From a checkpoint of a small transformer trained on Wikipedia.
Training: a variant of Muon for these matrices, 809M tokens.
MLP neurons of a small language model. Each row is named by its layer, matrix (gate and up: input weights) and neuron, and shows model dimensions 357-484. Each number is 128 + 24 x the weight over its row's rms, rounded and kept within 0 to 255. Numbers have three digits each. A neuron's up and down rows have the sign that makes its largest values positive.
A block is one neuron, or neurons of one layer that tend to fire together. After each block is what it responds to, as a language model described it from the Wikipedia text at the highest values.

L3.gate173:130165148129151124167137107098127091116153163124141106136157136157150165167126127128157151145164131172119162172126115119123166109115122192123127132104134095124135082116102099133100120073103122138105118158132123149096130123143129136113116162148129121129147126080086106106153114094119137149117084154110133175103139094126127127144121107150098136104140153106131154138115130118132147113155
L3.up173:115099093177088133124107110145123132104102174143116152153110160150093101142141123052093130171141130125101159118116158120151106146157110079180110143144151118154115140125116156129086139092112142154128123145130120106143060135127124168116155128090102092146112149153126108126083116155107147121115137146152151086144118171154142108145128166118122127172149128117158120148098137153127167164115
L3.gate315:111124130135154144148111152119177128121139145116088127115088116105143123123138136124121115106068086124136115149097168121160137155131165119108178161166131110097126153095172142150099136136175115128150094142145097162079111102113119162166120138138112135143156148128124109162106089084118111105114151147101135134143138104113111170137101146141161147101121134111125170108124107120107114138142
L3.up315:125114156135121124139120124130163122087125130169113166103093128140143124123105137113157102088100143076140096109119116140087113131142141107073136115158128130142135152127126125124156131103155142116164093144116128134125164119143108139137122118139134112178118135142146127111148141103137106111107149107132137077106147152126116132136099103093157100140156116138140096076154102165151133168143
L3.gate427:129151151120134110168074078096149138159091135114131162176121131128110126156133122122158113098125128133138106118124141089077103127142128095132132106162096160107167133117158153137133121092162131104117155166137080110107095110125107143122107144144152077124195106119101164159126160129143138137102157118157127151157144121117105140152123158146143149112136141129124123181176158093173133118101
L3.up427:070127131128081149103109155117170139141096143160136183160119160123109121150107123122135114113119139130144136115128139074115117123058144124146144147161136121155093088177156108133102107165116097148161155123122135111101142132178123132114119135152173112159157129113105086061107156122131193115133124169144153160165097120140113127139116096146101156114109140169121152154134148123124134162116
L3.gate463:146097116154130111121145165147154119104118126119159119172109096128117144121096112108122120155136140117120151114134144157090127126161141110147171088119124141127160130103105117116109115117166163109127140122134128091131142140117112107189152100157108119131103137111107127101154118098093088106138154197123104147126160163164152157140118179112117145111183090148168159106151164171161148140148
L3.up463:153128165112130135130096110093132096133118106130113159117109144128125084112171140138128164131124123126132128138085116147089088100129113169163170142107127111113144157104070110118105140120121149138127128107156124122143162111135162124091153117076138095123119116136105177153147123088135168119156105129137173135123145125126138144120126153161134126173102097133136139148145137114117124116108
Description: Separators inside numbers

L4.gate360:133157149167148147170131116117142130089140119125152113121143123178079137137134119096128121105115114124127118104114125105152150141132109156099152127077168180125120130115103163108109107129124139097154100072091110110075141163166141074098152133155141144113125125158110151083144125121139142182111062137142137113130149157110175172096152132098105138122141149149148141100120088097164112132107
L4.up360:134153093129133161108162118137140141084115119145157193097129170124087146108143160102156109098103131101146158146098163164117111113113158117122126170134144105126130153167113134089092085089141145107113117121156111133144150141123124135126143114133100134117148174083089106085086122114173127113076116129118115199131107108147126094133160113102121170112166153112154112123134136116152144104185
Description: Numbers in data tables

L5.gate93:134140121139138111151144172107103149132074127143134143146167119142083133137171139094152149105161096079138138155152124136103122098152121108124176136141104105121116116118096128130126080134106103121082164135089127156097163174160105131112149131108127101159148101170131127153172116123161067147101110144133124175150147119129140154128142139090111110122162130187130121106161119082090191141111
L5.up93:111096087116147149126152121148138127128154160096150117080133097081116159138101177134105129117153145077095117140132093144160072109125154113105169147123110147084115096079166149122127073129086152125117079121123147138133139155139111090129108122117118120123138128150157085155101147144157138126143154107164120117133098145139113127109137108141109123112104174117137161136126142123085091186193
L5.gate115:133141140099163154094156124148156108154123163141152136113092118151123119121137090146144132132146163078123107158126127109135125120156183097112091160154154159118102113147110160121139069171193141145154092134157144141143169123131113131141183153130155139103154142100164162111147123165126094121142109132155152165077147154149118115127117104154146132146120088135100144140110160126141117182153
L5.up115:114099120108131112112127144120156143119108128115181157165094135123138138094133112088092104118102145123134096111115087107180117147126140112112100122104127132098140147159163115136146129102099141157127139107139119124123172104150078115176086119127171152137130131112135103160097123107102140122127120112130116152133130126121156166126115085133087176144117156110138135098122115120127137129148
L5.gate125:082122136134175149151145162132133146127102143106110111094123118092146135105113137151083140094118141143156130072162114133178128120190152142136130119118085121202166138138149135103170131094147145158108098138120138131128112134158123129099165158134168148143164133142127145163137104104112123141127098161126123132124175118124153091103146087133121127132118139118146178090089140121078158092119
L5.up125:090115121153110082113135124156120155144103111161158161086117107152116121127152159154157133097093157132133140134160129087103159156102158145136089172073101121135128162177140126114126120175109156136152109085091141170113094160145139141162131127116130103117124119098164081139111074149098119117084134105084121158132119105143128131102107143164140117184118165159193147133134112126143073157112
L5.gate208:111173133120139129169155149142131133136118141126136089086118123123096107111055144136139120065150161155134075097117120131157119150119117116122132130123092139121134174154120135166149116087118174150083122130122116152094117126149108135083105131116113118124124141075127131105113098129103128140149185071134128093174126148138174123111069147136155144093156121128145153160131149095125141093097
L5.up208:112147139132088140100136112111135148142198117117147122136132148129123137112133158163074162110116089147112134118083115097133092118156093097137118113133119120132158169134169158153161120137150110111116089122152197117106135138135139126148106084167133102142115129174157087126136170123173106147129126112131091120124169104122145121124161131133150162149136146127131156118107138059105125149087
L5.gate229:117158150131133132144101134156154105139135136116096141152105145096136131138166143104128122128121073121130163128123138125140118137159157085108126095112155124145103121091143139116164110166178134128109104097195105100143106048158109149119126139109128088102110148116103105134076127126151111112123132113133104140120114132102133136133124101173085122127146127122123172102097165134087141119126
L5.up229:152116151170127116106130127094139163105149128119089137152130107165089122111103131116111153136107110089132139141118128133107177162126124109163112139109174097130115134138167113145121104148142120175098107115103051110155148115182145126086130125131112102117145123120116137137110116128116121119151140155110129124149197151119125149098113124098141072154102130101119129134105101099123106112119
L5.gate243:098115121149107136118075161108143112114172125157127132129125118139086142107092131114118079105125148121102152138121155135131107141116138108133113126106136103156121129130130160096121143152150138131110072140127153154133135137169162133181060135134123135138186100085125079103108125190128156110125119091167156147099099140099137130104089086122129107114145123120155115132120153096136145120118
L5.up243:079119182125138166122137145137117142146080136127135170176151120139137122127165133145099151076120134142119157127122128180109145136101110136138162169088126136124113119139113163127125123073142158136156117133131139123104116152143118151122100123120118129138136117081172106162130121125090187101135098116135181120115126088151105142121110134117115150112095119124154107096100111124086139162157
L5.gate246:100176157086146151057173103096163130115141140102131118124091136119105128156158143089129102084129117113120132080112179122106126144105108141139116131130146138132108149142155128136137152153161134128126122099139149139119152132177183139133128104193099145146153124087128130155118118146153139211094140119103142174146149160147131153088113134111126094117129131152109142107096133104105108146131
L5.up246:126100109143094177155134108133114142113126152144104106180133062158171091116116128155196153123096123125160069127139133107121095110163145109094141089104133115121154097108143123106130150118124101082117114164153128115169151105097095132152185105165109104119130163123165096115123109095110108065122107138133142111073173111148116118140142129147147178132109089123151138139127095156113100161101
L5.gate309:101109136103093104155134184136119133131131098101118116134139120123107144148118161082172104132128127079115107174128126114122107145126138118087123091151128105138133144183094161158102130092129110163138122122145097118146143139134131132144106125109119147150144110098133104109118138106132102178144103145127173145104143136115116150148159153110132107119091143097144156147121126155130117096118
L5.up309:107135138087128122117145104134157127106098152167092127124089090114125119152133149074170185104112104114116098120143195125128175139113131134140148110102115108131111145124106149099127115147143130117096131142100135137127132121127166125156065170090131144143099144125130149157118119155091130102132124113175118133155131087123136122120113139104156091124193127169121154145196105129089123086076
L5.gate317:119145105109127118132143134146144168118183142119144121138117133134107134143117109131096144138114128136148117154131104134121135167111106144136091114117130118097158121138103164090129132129128132176119083137138183157113123165107135109141127128176141095097137098080157131158139114139134141156138142136106119132159189139137122136113120094146162156148124168147118127119099114135117122111115
L5.up317:081073140114135169129129081094161135115135135151110120142120146131119128127124141120116134106129128155095131138123106123128120137132150157119129142155122177149187118104160142147114133121114079125107135114144103112122133120114161141149082100155117166148151140147127147157090113126153116144119090118120130138145135140149120127140093122079111160148103138141084159101157115111132122130128
L5.gate337:102148149141120103139165146085163158107126114152143095138098118127112141159108086090105168117165140150099136172116162156155115128152135129110139151139163150175135170177092162120093114099170149105135101106165116123086110141148099155181100106141110098114142112099095127155129130104117139147124078123138129115121136093126140164166127123145140130088144177111120087140115135133073108092158
L5.up337:127154109153128118108127131132140142165119145124122116116134131093105116156117118112080136163066161161072130164150123138123112132130148135114135119117121122151190110149113117129165132104112148124129138135132086117116120146176162137150117143120129148135107117132102121143105144125150099116142115110132139075115122120126074088106107115114132118103110097113121126131130050115110171107100
L5.gate357:122158093093142143113120131132161053154155174100089135137111108179103111117112121135148090125134153134078146118093135124131105090127111103133089149105148097113160152139144171097133135110134129136135102162170120158166148112135154113179146146121130094134142109094121153091136121162115099114137126145164164156078136137128109168135125138165144093162140104124145159132136165113145146110091
L5.up357:143140124120132154111110128120159122114128126126107177160072120113133100122128116098089137134191089120157172107068148138131096164130103097139119111150143134146110155152088177162083112126145120115098153124100141089155123121128154140108110162127141146152122151104105115112108135132121160163099152110157138137127103091109150138136149142158157084131099118097151124124113132085152094141136
L5.gate375:138128127160110124129143123135129108157166094120156121101089127138076055147138116122139115137104132104116135113130151142089135136127107086126118122081117135174112133122080154121109103168129140089175122102138119110128132131140121146149122139103128144156157086118129094173104106116166171151110146125163167112123177111112174111114125150125133124130136109107115173139190116147135145099141
L5.up375:086133156102125133086099108112113165119103151105122089121107157172129132160133083072139130125178092079105105120117122167123144161154147119133070103109129083153138170098128164113134147119117162121168120134108083147120147110112125144153154116120108157142097111135130113120129111150168118111089159098123138121122152130128195150115129148116148126123120114146123138118181125095164146119149
L5.gate428:136139095093099137146094070112118144135109089150120159167125152123132133155148118144126106113120126147132086145121114098117135110144110109131153135137098124169126114128144195135145132104132161146134151155139114103159113168154121140106141079118138118137147123134138107148064150134109156108152089088111098113108140099171215107085138112129138115092151159116124137116144149159163136135096
L5.up428:111161156118150153106111115138152154133122124139106153155117118141106121167135114104086127126077121106160152099127125118124111118153094119097135123129141148142158145142133168162129149157165142127112168183108179152107125154155112132117133103159110107125068118162104133116139133117068139129161143099124113167116123114149163106118139133097146106148134143146168107062125101183115127138135
L5.gate440:103137130113135122161168125127129117144130119124080157151130136147134146156116118170105096167131140097163082135129053178164106109144153145104111114148129124144174126154083151142126135117146101131149100167132101109098159122148114140154130132111133154103130107112117120136122140125107156096145118165174155125135142120107084123106139126168096126168093143134108098073124122132186126117126
L5.up440:096173152129086121123100120104138133131121132155128145151154121090117086184147145098115133120084126111170153132083121116108133144122082109118129115134105166108126111120148148123127110124115178137135139152141069139103120145074150137096119163083136111136148124134128107131155112117133174109147145097124107137112151039093118107089100084160123145151108130091122119155130139119160095136120
L5.gate447:155107155078143117139118140078142111131145099127157144129130115141138130132116101146158132127107100147138109110168091139146116166137123108163120134124114132123119140144088114112132141121145115104129092148123149126134166134096126114118143128115124108132160120126119153144144128125109119120060076094119128162117168115108125141108128121145120144128120111124106127097162126120187157097171
L5.up447:178134110122119139106126140109127102126141146134104107117102130122121108134088115099117095124080110168175176093116133128121119183159146102140127148134169151115151094144133128115145137116133072141128144098171141103140162128169147105150142114092174165131080148102138098110095085151111105092087121118185121163153126144074144153135116103157134087131133079134081158106144142130122110134183
L5.gate469:137165135154131094076199131109155098125167105121104108126134135107132126146132119112129116138144092101120097130113117118135126156110125122132094135113119119120117146128125131121116130124146162102141117097127087155150115091133131112122194105123125069124126114152163122145082117111155117148123160132106138133104149162127103117152059117119102119139096182108125143095108125158077126115155
L5.up469:131089103128124111165177128118144080158140112097095095122107114114111111146121078084129114127146117114152136128125134136115152140134138135107115135148157094110131135116126152132118180116157090139165122112121088132086096106111166135135130138094151082135127153126145087155133147083137137129154123141165107090125162097083144113138055091145147134170124110123090120125102128120108148081138
Description: Table cell closers

L4.gate285:114100160133146146076129178133147166129124115110112170093116128132161066114128131101123172083124186131151110085117106104107141154172127112148114104139105123120135137162185069085137153097141148173150098114135142122112145135130108119155097130123125157136121140098099138137057131121131129103118143109118129151124179146182114100122131082117132137121127140159126111126170144124110129148127
L4.up285:102119134126124139110157097091156123107150104152140144134116136148132138144134124138150146124169105111175104108112136107127148145152130166083162126135130165163147123112131155127125165104123165151131162100202079118104106154107110139127134123134153134154137137116144122163118112103158058096147128148098121130117121132136158111164100116131113098136165101133160144138138145130158085152154
Description: Table cell separators

L5.gate26:166120100153094162122106125103186145140113126106137080124079137119130102098110106113124147132132158124140122139159141108146108152092054157166125129124118143126157095116161117140138133058161104110130154192122173153123149184118139134121172154150162104139130132088157119142184145127125147143127209115126142108121136119112127142142103103153159141128193175143132111128100103142114129159141
L5.up26:118076124101110140138088098145145127144114107153126150115131143141119092095152121083140122134136080092049135141105120106125097111152147157151129103146096104118115149128128136125147109171187119134182129081157107118109167123173091137126058143129127131134120154095153124136141108148162123137109079153093124068122130173155137133119103153120152138155139103118144142074109124111125147126103
L5.gate59:103152140156157112112177101112099150126105091122183158141157135101108156111116164109124118132174123103114109132127170099131124099152118119090131115097082149113139107164119137113109134120131140073073127127129164111138124130164184174128108103105111110115152117128119131144141106126172109150139113154138111154086121105128199125112045105155127102123163140184074172131110106112133119161156
L5.up59:084142137109160136103142137122121118121141125095144124084118116095099133120113135119129119104080124127098137131109174095184143148150126137148174154125136121110110108146148155144125091101133163114109112100127144118102110116156161116090093099084100136142160131117105123088096137135124129140125098113154105173081123129145131134097091138166097171121188141091124150094124132149108112163116
L5.gate121:146119121133145119154152116123152127136125126113118159122136122130107121080110125104139129129141119131114120115094114120133134125169090099116090146124137166063167123131161081160120099164145099146133086138117140130111102120119120146107089080187111147135150126135117128109112148123091104131119144153151114100170129099121136088140124160127141126184118126145184146116099108110111065127169
L5.up121:138129121180114157144140159101187102138163124092115152127097150087074115131151117156189138123097133135146157163133100107122123150102129124093136161135115092148136153128114137160117125129091108159133125140148112146089142118149143118136161139139116137096136115135148135116111091188155102143153139132145108113127115110158142121186115140119118198141112131171104151150121135119093098149113
L5.gate132:120117152110102135132138121138158129138137122154108116146159127140115174171138120101102162113087129097138078139126109147095109090074159175139122129128143147131145119110091142147139105158089125145170120073127117099150169124137104159142142095091121117151147159082131107127144120143132154156115154102166118121107130129124123125123136093108149090098109109109136124140105100151107121114077
L5.up132:134087086168108146157144161100107134090120141110136125176178120123166133154098140099120144101141094147154116100129134131101134095169088132145119178082128136110143143117132094094135098084148130120138087107155142112088137126131141119110114099140064132152133137137124135141135139151136097159121113137145129120130119092083152117159125124166135144077181088143153075113136153135097119109119
L5.gate179:143129133155162133147117114162142109133137104132100113161141093100110133156172123138136184163122113141112113180102099141139131153116126120151154099106110168116113115142137125142106136122115131131129120129177129122127149110143130150122128082153120151166110120157127136115132152131132115171101161141108118150125129142140089110138108164137093138125110113145112155143154139121149103108132
L5.up179:130142163102130202134088089166119094145116131096114122141127150123151130152130146121155149159147080147145101144143121125107155140118135131141094104136126132152134139139119131149092188124116120144103134112116084197085084093123119112125123098154165165112127138090107118120109141146134144146081105156152106138119146131129123124141123113092120106141099131117171138128153129145134157112142
L5.gate250:134134066141096141172125125109121099136099139165138114128121160110134108106109087116135116158133129101124159153148125143148111119119079110123109103153162117108123105144118148142130102173135148185141142124106125151108118153150152090146085085155137107142084113117108132138090167121103166117140088185099152168125106141139133133116165156117127152115102119126130150123117157114147164132099
L5.up250:159146126159107104134102148130143098143144167129109165152097116148116075087084099112140105125132120122121115145124134106102152098140121144154165150167131110117120122169153155148119141155135127119122135119176132134144150146115147112124085156172184157125122104104143146128108168086106145156117131101183107166115130139105120126109120108163128145134145140099095135161084135177118124145132
L5.gate291:131099116108104129164069140132097139154151125121162168136117131140153146137133089125107081088131159130130152149137114171098146106122135103130117120122108189120159145110126155154150099164124123146143165149130100141120153129114125173124102100160161178106108096106114122107111130142168143142094100125156164133133143120160128101153146098101098133108154127096129122139131128122114138157176
L5.up291:109114177103097165108115147151151116109102087119098180121131115152077129143145112057108136153096145086143108119135161112141116118096090146124132097149106123148082163125112130064105146126110118151166140115122145142095153097139117154085077129143143163175135153098130110124128158144148145162116131131111130153140133139110150148116135159088165105095173144121148146098106166145120105125138
L5.gate340:144133130107083145133081109156100122097156141172093133174109127130105081154169116117134116135172091116133187087104150159137117145114147135135141133131143157137143127109103138124135182144140148128110101124120123132116124139123130150155121137127134115101137126077103134179154144120101119111135128092129111100115125127112173164137116142107118098102131112143141116185147127122176124091130
L5.up340:108109128107177135141099115113074130147107147091135139130089117188148160112100128132110120169104146107126154139113111119156133101102164168135106100091080144129153122163132138126151108112132165169161127129160113096112136163106121108120145143089127121101103165109117117158130144135154141160159113144085130152091208140094117099172148119126112123134140108138135138092110123117172133140149
L5.gate353:129187129117097147184096155150106136106123131125140116179144125106130134158144116138092136152149142142121156107101102113152132128107135122173127146153154115155145110123106113110137107176105111171129142090113111084138115056115170105122145139095134123168149137109155099108123161165098135169103114155122139118155151137113134139124146111097122165205119171115135104096136120148104160113105
L5.up353:164099134171131118152096158140094124151113167113117148119094132166091128157129108091147098119123148110110143109052074179119112129131129140124151155149104134111094127172100115121125140108134111168139149092130142105111154111166076137122096117102108110175098180127156123121134139122134125137134132180149120122122145106121145118086146106125180127142142078144135149169140153105137165140144
L5.gate372:101120109110140115081125058084128147150123152120117155175097099119142105113131109133112105135123151174144138136122128169153114146135100114150115127120107130110113146144126142153121088115137128153149151122135159101112134130099125112139114135104125122095144091129142155104115137121135149166157134163129148107106137106127144109148157127108091140169113138148054146162144180126139105148188
L5.up372:156146148155129129109161120128168146155154113153094140114177096109150100129132120114135107141149121119142097159118098150105175089121137127138153155129115104128137121133120141096180109149117116136093174120129147121167138135137117159105128122153129143103130061117102103124140078154146118148131130134172127105109141127126134129114155165120122154162140154150149134097167129084128161154097
L5.gate396:115146129131132108131090108036128155116139140147115120151103120076079113137111118109108100126105136146122089125136145147112138121114109118111142125166149132108177094185147121156116123135130048161102137141163152125136153142120157110153151103166116160136147135109114139171155134119110105128153111156127118115150146129108151124171119111124127107104139113107150100093132095087153147136130
L5.up396:133160123107135099119151122110152098115119095091152158172115201106164102106133094143106059141118073123118112094121123098147119152144169097138089123111106136073144133137182133129141138114120152108161110077137113110119133120152095185109137157116161126124149134165143146164151104124165093109141122126106115116137137112113152135109123149107101130130160145130151121142087092086112134110142
L5.gate402:136130158126128109149114086095099145132141133117106132123126147132134116136133131115152120097101107114079139149133133131130164116160084144151178099143111170107121102109148105165057115100193099155173142127119168114125122137132121120126143113168172103123105120111125095117130123136125101167098106155135150121114112158103130136161157112131116104148157160161085166112122143110115144114141
L5.up402:181143109151118145067136151113178139140114118131120104119087169137167123122121123158121128123134115117147128080145150126120167130143084123109157154137170120115144120120156165130105157122103127132121149119123102129145118108110136111143108142108101136111124106117083116155132066127106178116123111127095085128101119129105124098141202156130135129131097113141131083168160123155134131121131
L5.gate425:117114122143129146111076141108151151140120129100135093128151143108121136153155108135088075128142143155120123113082105183165128163137133158124158119134139139098120109140110128127135110114131115138165160098180107132106119114132150129122162080115108126090151146091127133145124151108159127136129100127114159140149131119122109186099089135066072113123135112146135119112170139126140081146133
L5.up425:119137161152146145126106144121106129161130108093111128093112127110110110132149136102108111143122169098086138092114100160153164155109140104164135124102140082109121083144098121129094109115108101094124128063163122139101113140120135153101141097083131104116104109101132144133105151124131149124124127153076143148087110154166113182165117133123108179120164096128124091123123126153137109101133
L5.gate471:108140145146112109142088139121082094130181098182127149110157091151117140116103141150096109167160152132102080118153157105142107115083112121121102102160123143104111121131113092139146158128150176155131124178129137130095120147140141114109124142127120169142136157139097130099137154115120114142131088125105124102123125167152103107134095106143161113123148106117120164124142112157140157174139
L5.up471:117113159120139113094111120117106080129102101150142181080168134099157161111102127128134127122127178140100086135134118139115177084122131167097126135128129152150100130135108100123117131159096144164133117153107173125092119162144166121110177151137141163165161098117148120178171126115143137143127145134123150152106120149113124109121088129101150113125140141096096165152172190144115147147131
L5.gate498:171095132159129107191114140130128124090093128102103182136099110117157154155108130146133151193112155143171102154126071123088110161103100140093140142112138116123120116146122091111126114116159115119137113093121094117109149124116134149181151129130113156118110124082116115146129151142127113176080118113122135114116140122098138128168147122124163111133146136109100138098129129106127173130094
L5.up498:112144109093126151142135140121164123082136153150078110146138146136079108161159125140097153150124137122104120150089165122090126131134104116133170127147148135122117163124102177209118114083130116171096091128124113152138138112160089131166128130117146072132148127117102137086165143125110119147113127109169154135127140140128142131133090181115124133149107114151088115103127143102151120112145
L5.gate507:129146171152203123126096127175106111159138128126076114128129105152136142122157189119088111107166152119137128090139137125116141121173164104158153128159149160123155141131087143114142105131142154101089154141138143120167161110147081149136143115107138102117088125092119160139098103132076121134145133131171127127099108103162111137162112175151121145135140124065111120118128173087131108122157
L5.up507:110120127122140066126130119167149151140099115145133146140146098125134127113141149133159148142138123119138136159103117126132137080159133140098132106130091145123149158130104132136164126106133121127142172117114170117140108088131127197131078116188171110135105082144099154110123076129099151119108169131130133142150124179148152162096119101115147127140151104107134167137156146106113132132124
Description: Numbers in coordinates and tables

L3.gate66:136098148141137103098130098131124120167133134117080173167121139052100170117117135133143168152113153110158122103106099094150155144106148122117142151120132116109125105155150166103113155126113134135076103135141145143127125108146124161121111131112142156111152152128086123108134114164090144120145159107099143139079095131140104133123116138147132127117136114155150103113158135076079127117149
L3.up66:106123111133141116110117117128138093144138148137154139149142135118139142126117115146173168136108123129162073140108147144073140101100133145085157101140152140144141086124144140085121148070091128136142116151122140098155148134140114144102064115144116102127124147138124114132167089095117141153118137093144096142100104180110114138170129150158152139125105153161143142145161113105158110117109
L3.gate118:143140107164123155097111142126136083118103106150142188164105139130131172147128125119066115146170117106121138132150178171205161103141135105148120097118105129130137103117104111148166114154080159077116126118110097108113083148158091084180122137128080135128121100092120116160138125107148155123130142130103133151101108137117107153162126178128118114128127136134110146083158121136099101108132
L3.up118:119142124095087095156151139136136136074153127133112157153161076151128123157156136109106130108109148191143090141116153138114118128112160120075131109127061134117130113166135192130167146077123165138106100155138090151094085153157134122154114132114158100135171095145145100112109151106149112125167112117164101134147099091128144121120103129120135140096130125139142098144091144077163088147162
L3.gate169:122099175098100162122150080142131095100104145155138120177110142122122133165080105137144135121067118104117141120103154142096120088134129137093129086124083133179153144126107120127141079116160146140125117102162106090116117181112120130116141125084101132140162119134136124120134104118119101178167125136152158126116164089095105131119142088118126124138123138114093088162115157169129157110149
L3.up169:114112073128133149140085091135129111123103119123155125161079114141108131129124158160117131099133060139118150114115126133147162124132143159114117144152140086160111148111082203125139169137152119151116135147124094107134117092097092110170135130133121153140109144109126158110077140137134124139181129092105106133115141145139141095193088123175112093135161074116169106139108107112152123106119
L3.gate344:108079119151113176111157133093146162114166146102150179107069151139142137107131142117116132136130134152098126115118143136130185128159211094105129134128139111178141121120095144164123110134097136125097144115129141134141114130175166167117084130134173144161132083115078104148095175132153101177129149106109139126127127129127083091164129103134135109077135120117104100139127099138155117101145
L3.up344:078110088152134143103129148149138102111137141143138103140090174084118163123133163102140104134128111107132142096119112112143148149139139114098170141112164168158139114115144141087150111140101109127094149129145123156112127126123129118133151154103133164133115141136091169145119160143156114132131087112143145129139103149099150126161128145144111134169162112123111127118185135164155079135095
Description: Table row endings